config.toml
num_hidden_layers = 16
hidden_size = 256
num_attention_heads = 4
num_key_value_heads = 4
head_dim = 64
intermediate_size = 1024
vocab_size = 19827
hidden_act = "squared_relu"
norm = "rmsnorm"
norm_place = "pre"
norm_eps = 1e-06
positions = "rope"
rope_theta = 10000.0
rope_fraction = 1.0
qk_norm = true
attn_scale = 0.151
bias = "none"
tie_word_embeddings = false
parallel_block = false
extras = ["capped logits"]
init = "uniform"
init_std_qkv = 0.0413
init_std_o = 0.0
init_std_up = 0.0413
init_std_down = 0.0
optimizer = "muon_variant"
learning_rate = 0.00485
lr_mult_o = 4.0
beta1 = 0.9
lr_head = 0.00785
max_grad_norm = 0.5
warmup_steps = 0
schedule = "wsd"
decay_fraction = 0.778
decay_shape = "linear"
final_lr_fraction = 0.0
batch_tokens = 65536
max_seq_len = 1024
doc_mask = true
train_tokens = 324800000
max_steps = 4957
dataset = "wikipedia_en"
MLP neurons of a small language model. Each row is named by its layer, matrix (up: input weights) and neuron, and shows model dimensions 0-127. Each number is 500 + 40 x the weight over its row's rms, rounded and kept within 0 to 999. Numbers have three digits each.
A block is one neuron, or neurons of one layer that tend to fire together. After each block is what it responds to, as a language model described it from the Wikipedia text at the highest values.

L12.up432:479540515527478530603554550545475485459505520479508493444556525469492496560422524503453490494545563597504495484543448520506460594547473555504525538614461555556452428487425503473560537494520542525529525517507501519525548509544528505540496606487537481472529490450382484491523444507457509468500530542474491498507484465466524541496500489505443494512509453505447556567514516495529458476472
L12.up669:546473468470574453561494522470478500493489450537581517530402535539497482515483547433457486481505498484528446489507428489525488478482487530489506556561528492481402479473488523513552501536544513517505462465512460487519497491464525476531496586479530559543423481429461546423501463464526443514454440476562452485430499492408547510430553436519517527493550419566509512549544507521507520472468
Phrasal action verbs. Main action verbs, often the first half of a phrasal verb, after a subject, "to" or "then" in narrative text, such as moved across, step down, hand over.

L6.up123:541514485604510491533527483456471444473404490480614505495538506484462518491484542520460556474447479467498536472540509493520525478475485500493571480520453436507542445593504461499498503500506443516505541530521503531508470492516462477556448548549534469527471430489532494417479516503555514520541483495491505518498441482450559416535461492543453402473495425568459487560543525479470487462513
L6.up196:453468525475518458561472524436533438442541494535482547505523514499520458460523477438466491487519480580518501447545446513558444579486568512485501523510479419514463596485502577467539522493484468519443448535468465436526488421487521604576520548491498535480458528511527505527476551471500513582519465548480496490501417466609495524498543441448459500480491533441514482456511586496598520432629
L6.up333:527527506505571474511568418473552475550516396473499502547501544474527541541484487528497490471501446564469522481537494441532500475465499421503592460504453531487498505490425539517521525402504444485568525489468454505547533516461487481477511523503531437459473487401442504503468555490594520487483492477524483479447444513516515535412545536415494477513546528454505548498478483500484521488524
L6.up344:565511509530525506588504460482511499490508491576556479529486550487526496492489497584474495443502538475550521538482427555498489508469502493458510524499462523513488467479461476531566527509483443577490501446551459469518510413467453503523488526408536490545526474572582507466574518502598486446550468477515517486482553471505494478502437527464555461554550452433497563552542555529540570451569
L6.up498:503494492474526503529503520481525482547497515420467467481485519540534533504386412467484501467566527539568530459495401460533414495543495540469519571472507480466577426462503568563504485548438474458555517551504476498469479453448508431521518490536509455480481503404470521399523540504457510545483471448542562545472544513475474494575499521519520494513564463520486503458540473472575550495519
L6.up738:555469532526559441607473466521494460509448459494533497507523499480521495530506536461467496474498456553524503490463475514547496521556569570429529541474421491526487431464510550487573475595518407552451475460487471499454526520502526474515489518526509509471457486500518466445497532498535480475497479532524458443498491429544511475532544476497532480569591531451525538466542512476543564512470
L6.up752:579482402552527501506507492456557504454478496434520470528463481563521486444465542527516473419539492547484526515512480566518494440525470485553482522496527483529512429500461553504483509484524581586453466594528495474493492520556479464504499499532551412457493417479466518528551526488509526453555502477588512477474442458467545520524501443528466486485494444471502493491522479493499529536461
L6.up823:506483471505527466517452495551528504490497503505467551534502515446501532469501598568473495446588469521454456524506510426452461535485587576561505485566477462566472498516478474458546500491546517577499398443522500430473512470428457509537488517485560577489519500495537479446514501472496457511458480415530389480536483490474531533525491560581526454537514426538484514547520494479424520543486
Mid-word pieces, infinitive verbs. Word-piece continuations after an opening letter or fragment, as in T-ook, F-ram-ework, Sch-ram-m, plus bare verbs after "to" (to have, to give).

L6.up155:481554502556462484514528533423456640479508436575430513477519462510457516544548470483432525452498436513516432546489469580518496390539549458497454531481497455461456506426521475501483469415476497549514570504535503500494532476488497494490472496551559524395523426517469522495474442507443465472423544478554489500503540470524488527542371497566442538542501509488500535464475480504460466516461
L6.up318:516530563556435446561496476511448459497507524539532495516505513568531527519491496526504455538540498481548487542474515564507452515483500475521547524493534537493537514453570513491502466496432526468478544474486468509480586454507427519512529561465458516547476428512433463510432477418444545468551553489520452488418498548459533425534512471510384544452578497509532512494550558496529497471505
L6.up382:511504525540504462553547490459450528509554481476509459515494439592511473431536521456534477506437437574505470489421492514527467455469475516555535533435554508519543476482486527479491554451508545504535449523512473507605517472559467517461468451539487569547544471509514508466476490428472529512483519443524531466442512488554493426500515461507453455463442501567570465474455483437520478476429
L6.up445:462563571549470491564526557497494499527483394500547485524496471546504506530559497372444554486520493569534498552509518418532470480502475470475567481489504545505528605434482487494469399508434482478600452459493559490455474461491487561518498512523570491477453499508508451450495544436533538486490544496537494515513543448459537500543438494514468487534611496444376493495496459432541492493512
L6.up457:496487478433391527585481470466494495571462465497494498540500538517497488477501473433500538485490444499520374553485414490501453437422537389522450460508469466449479431516396527519514511482555524561487525521472448464522445521522523470596507452499498477535511508521473498497545523482496466566491504502473539415405497553511433462509467474492477486532525563477464447426503546559474528409487
L6.up724:566458568513508504422512521521471471544535484479465472486475496498422537518496478489450548530521547497501440548527443411565426552475520524512485584569493477464521439529530494606530487500559491534506524510475572448471449426452504501424512410503528544469558460478536473478476526475484500467486538468601511463413461464440498518494484529444511509496558481504459466524474470568511425540512
L6.up851:507518438452446493513493444480501496540519498468554499564480426477453454516509526421556534465555412537540499492546515462483443445530560504451473427460446448571469479478585575527507526508507495521523524489535425510555503485557481504594484487461499427457435511490458561437510527552557526500514523485552531557491547447498517484480516510517556442498511514586478487486475533389478585541510
L6.up948:519423437469442587511476570522509493542504555481530540540514509524392484491494430487479557465505502545526515500503513416441457462480460475529527510489529561508495486514513563525507458456500459457463495528505562507522498470526506528513467475491525511554512509540527486498524469467521501507428525489469545577494432452495538487452406510515484552477581501555484503480518501501520578550465
Film and media nouns. Mostly the word film, plus movie, album, book, Picture, in biographies and arts text, as in film director, feature film, the film; weaker on other nouns like exhibition, collection, study.

L6.up65:516499541514478485492538464492525487513441595444502514511536488536440420519481489454505477497526503501532454520483531504466449540503586525511429539514466482541513489480503455491481489518456504544458517459424533590532558447571508535484529508486484543475484495498520581552537502485543490468435483521494461573483432500495528441506405408525464557478460465518493565486499498536502462572519
L6.up263:401409487515537498483474522464466461530562489535466508593564504433531486493491569419562552423545493484438471491486529515495497470432517498465481503465404461478550476465518535608510484538499514521465440471555543467497468496488513510552517474564532479418480503451564515464481540474547467430507471475530482540495493541512489504473483513463534419444496520489490530519534491548479518595502
L6.up481:571407472439486538524531448460445482520496581486507556518554469457483487477465529495491527505551514496512543475550465442519499601560540466465544479464522467549462547544410492523524577498511476445507547513527438471511460541494502554492463479524571489553428459505418479535502519432486482479533552539500542502524477482494468539426429433493494480477557476477495533512525549482492466573503
L6.up530:483466517564518488501442501497515522464500519436545555553620482532521494481459542435469569521381506527487500401500477511506542495470555476474461502399485467546527493471464508462503505453495484444491534455487473492494442428506537449511482495542570519462489522527546515527449508484485476426535530505566466608504531464532515527459537505511396507485489511525490480459559481490478502494483
L6.up536:538436462510534493516411450465506504493473517488629534429490530461512469482449496417540524480515482521523560464474520480510512445465495515544485490450491470473434465457443492510518461592494503413437501456498462497478484470432482477524456466436552474504517488531489520458498539515474436566487491486488539540548488494485450432448523480584469471512484471492520525481540565493534476483496
L6.up847:555484501497480457510498446442544451564556576491469544429548509450464562460459514508478483379516500515542527471510481460450494486453493518483528513492445490509524500396491485524543548554466498544520505446542519466464448502553506486476516461490605497437465494493617491521489477526510540582506488583512542492449491477431413470494451472464477498555507439544532519513541438491553525476500
L6.up910:414447545492480550485519534541418473513477435513522503453473490492511419489521484473488531435482529501456518599470511499489542407486510497442484454475600478511541473454488484573540461516523508542450494557497487513533474493532545446449521449497442539484446478442559511504520535542509535504500535505551531523448417552517518521483534467516455564437429524505493520434599448588500509486494
L6.up1013:507541528539514469460525436537485479461516526426523440449457501542474545434558513454498509440490446526518446441456510619436477538527496509497496570499456477483464492421491522463509576523497594511486486449530552514482482497466477493519538485528503521485550482428451463504554460486541473482509429520492529544443511524536472520495499513570453508571512434563437565459559435414524575520431
Mid-word subword fragments. Second or middle word-piece fragments inside words split into several tokens, across any topic, such as P-end-leton, acqu-ies-ces, f-ian-cée, tr-act.

L8.up465:468587506500517494423438502529509427526464552481526571459538578541447492602545462528602512483493572498482535493504524597479512521490449540417468539504492519436470562489459481486548512569457512546534501457504469580511508467522449436515448478470454513487554428550520452531542470517485440431565498511517513498475516479564561518531479466497482411531431517459514571477526491508483538478520
L8.up765:541469543487537438536492509480419530495528493481543513481446540502487466473473454490520527425457507409502539508542446545482560469491481577530481505558488510480471513460446535503504472571488546474509479474480528510473520517413521495533441533544487536443515458542498467477582491477521507467515467457485504512440592475527527484540470477459490427593494487393556507467564512480553532475532
L8.up775:505499442495545504542473451471514498477514494527550509461497556525545577487481531577505506479503490524488498489475500550431388497540502542500479434554461516510480536455460503523585533546422471542527507537517501450556600504559544507553536503507480501475469539447518475491469568478513422511494445494455513581512506513467471450457482528550540526524507428512618526475493520482515513458468
L8.up1006:570486488492574435482444532532500419460565453480532488551440523561532507578485527543546543541512440487557474543500414550549426533503506522499436486472489566545492468416519481479515549516470500506506494430520492482558550495494495489513524494502495531540478384489442433523506533493557474467489490483471491530567545484478514528477507475488506490483481497482541570520536489499517546374577
Predicate verb after subject. The main verb or gerund that starts a clause right after its subject or a linking word (he, by, who, while), e.g. threw, playing, having.

L8.up206:555550476510490513542470465535524477446507464519494502490487431536440524495567406475554473538393412476470516487464437474449428459575571454497508558489511494509474497426564508473554441442492504499544562435534519461456520567498529469501500516483534478558499511479526594508451490535587518451515529553500574516464502461545518523565459466528514546524544583477471565538511494546551554553502
L8.up448:530422527524417481478463467554545517492528493436556536479467474550484554544544507410499446521530484524528498455552542463541517530593491531484524539485455526484492543461473514457503490542465443458428422555467515437425504479590539559537419503540525567474501474513456489529501573486466588523549491480542525453501409478499510532505390471530522511479481452554495518401468478453582465455479
L8.up479:497488452481481460470461535476537579447482532423582419508511513494497554480527496468505517480512533528519465468523476531445537524493463504554470502586546448584510421384500520486427476481562504461510492554515521446512439481524505471487459475495462437492447541413453489488503577472460512576462535513494489487439442491501471453451454444506411517458484511555491542460486544481478508475449
L8.up644:533533546555459549505491514520574599500500511479511511477527519431419476545450515401498485468460399540510502494516507488453481568488495394461538531502457482532416463452562510500500477442462479573527462500446573476511437448585493517517522499504524525541531503506522503533424537514494556526479519489521498468453421436475446533471483490455485541414528535540468523468506566458485604497520
Work or product head nouns. The head noun ending a phrase that names a creative work, release or project, often after ordinals or years, such as "third album", "1889 painting", "first release".

L8.up229:487523506505501538480527548512557479496455491507545518469545527477516472556529470439537510490559569507454591496442454546475562546569447533515538515515495453448570514446469475517476586569515489506546468480457474566475507486496561425517495391551466519535423489420580546439467465456513480514489508440551495496554424525494514515463519450530447558603503478436520457481561579477537509542496
L8.up361:525557479524522538501528520550536475501511540438507477503534567479518474474463485446503531486576538433548554482529579500485469576534601469520492472503508527433508465553470484514462493552460525535528466486521492539557456498483514515465465518567476532508487438483510461492462458504498530465465560542482541456496453535443434445488606535491489474529511542522569492483483397555465521481462
L8.up526:508523488474506566462493605446500428478530497507470440520502500512571481441527553437533556486488496468561502493469463467501535548500488526473570508525509499473486484455517417511449357523490486528498463521522452528524552472548463501481486420503525517463441504468526534460487467474527430484559492576452585481548442478550435517457512612528548537583504523579493511505430488450508476484513
L8.up672:548561484569528476547518538546424471486469485501482552460529463496479477468479529416538490444495542438478565476500513480571528514519488549539499585524559514579523434464498485562421454530491439605496465514537461482510453494504517496538526462488536585426493482455576449495462554437461544514448575511477446569475547513457473498431439491504443487537492521517505489493487544493553458535552
Mid-word subword fragments. Short middle or second pieces of words split oddly into tokens, e.g. "ri" in prior/proprietary, "and" in candour, "ir" in encircled, and "f" in conf/comforts, across varied Wikipedia prose and tables.

L12.up166:483523561547512565512470511526532625461446547466561546492522440491445468506505485510543458556480496482478437482599530482443612460483533486516539519542423476510472438452479506536520480506475466510509496462485561525512498506491457516476475441442555539531440447515540546494482500476448500428476553461457554447549414476546482494476463486530547552468530465540499498515551460515533423479553
L12.up703:508536477534501505486482502485515502439449478491520509531415481491548488506493477478490397514426499499482447454517522465525474556498486530473503519467509466472571357517477509560476445525505445530495476489464579512492492425519565449475529502430437528522513514476500515491493503478487541514522538509543548512459418528477474459498457420539520497502545572544397506510524576463450541532536
Category head nouns. Head nouns naming what a subject is, often in short Wikipedia descriptions after a title, such as 2001 film, television series, Village, politician.

L12.up165:490496543483423507498502430471539473468472494512520535445483426486543522558521470464515473506600515498535460483442545473488403502557486547465492532443577537480512440500505498578499490552492512486456460512532431437469490445424527529514440481484450492495468463495520453486481511476477467470430525499452500484480524496433515503486470465528463466500544497466493549480496469531508458426509
L12.up583:495532486461496483508436516407505443527435427481527520533557475497475504471477528532459454520461500534491522484534471489592471464489526459469491518528516486586529476448460502525499487481524492530491469466435432477531493448453547508593489537508451512516433490482565473454459423549505511473507479538396494542509427487529514492462432441532472463490557522459400574537493414462544547499486
Mid-word fragments. Fires on middle pieces of words split into several tokens, such as back-d-rop, aw-k-ward, o-ce-ans, Se-ah-awks, plus some odd verb choices.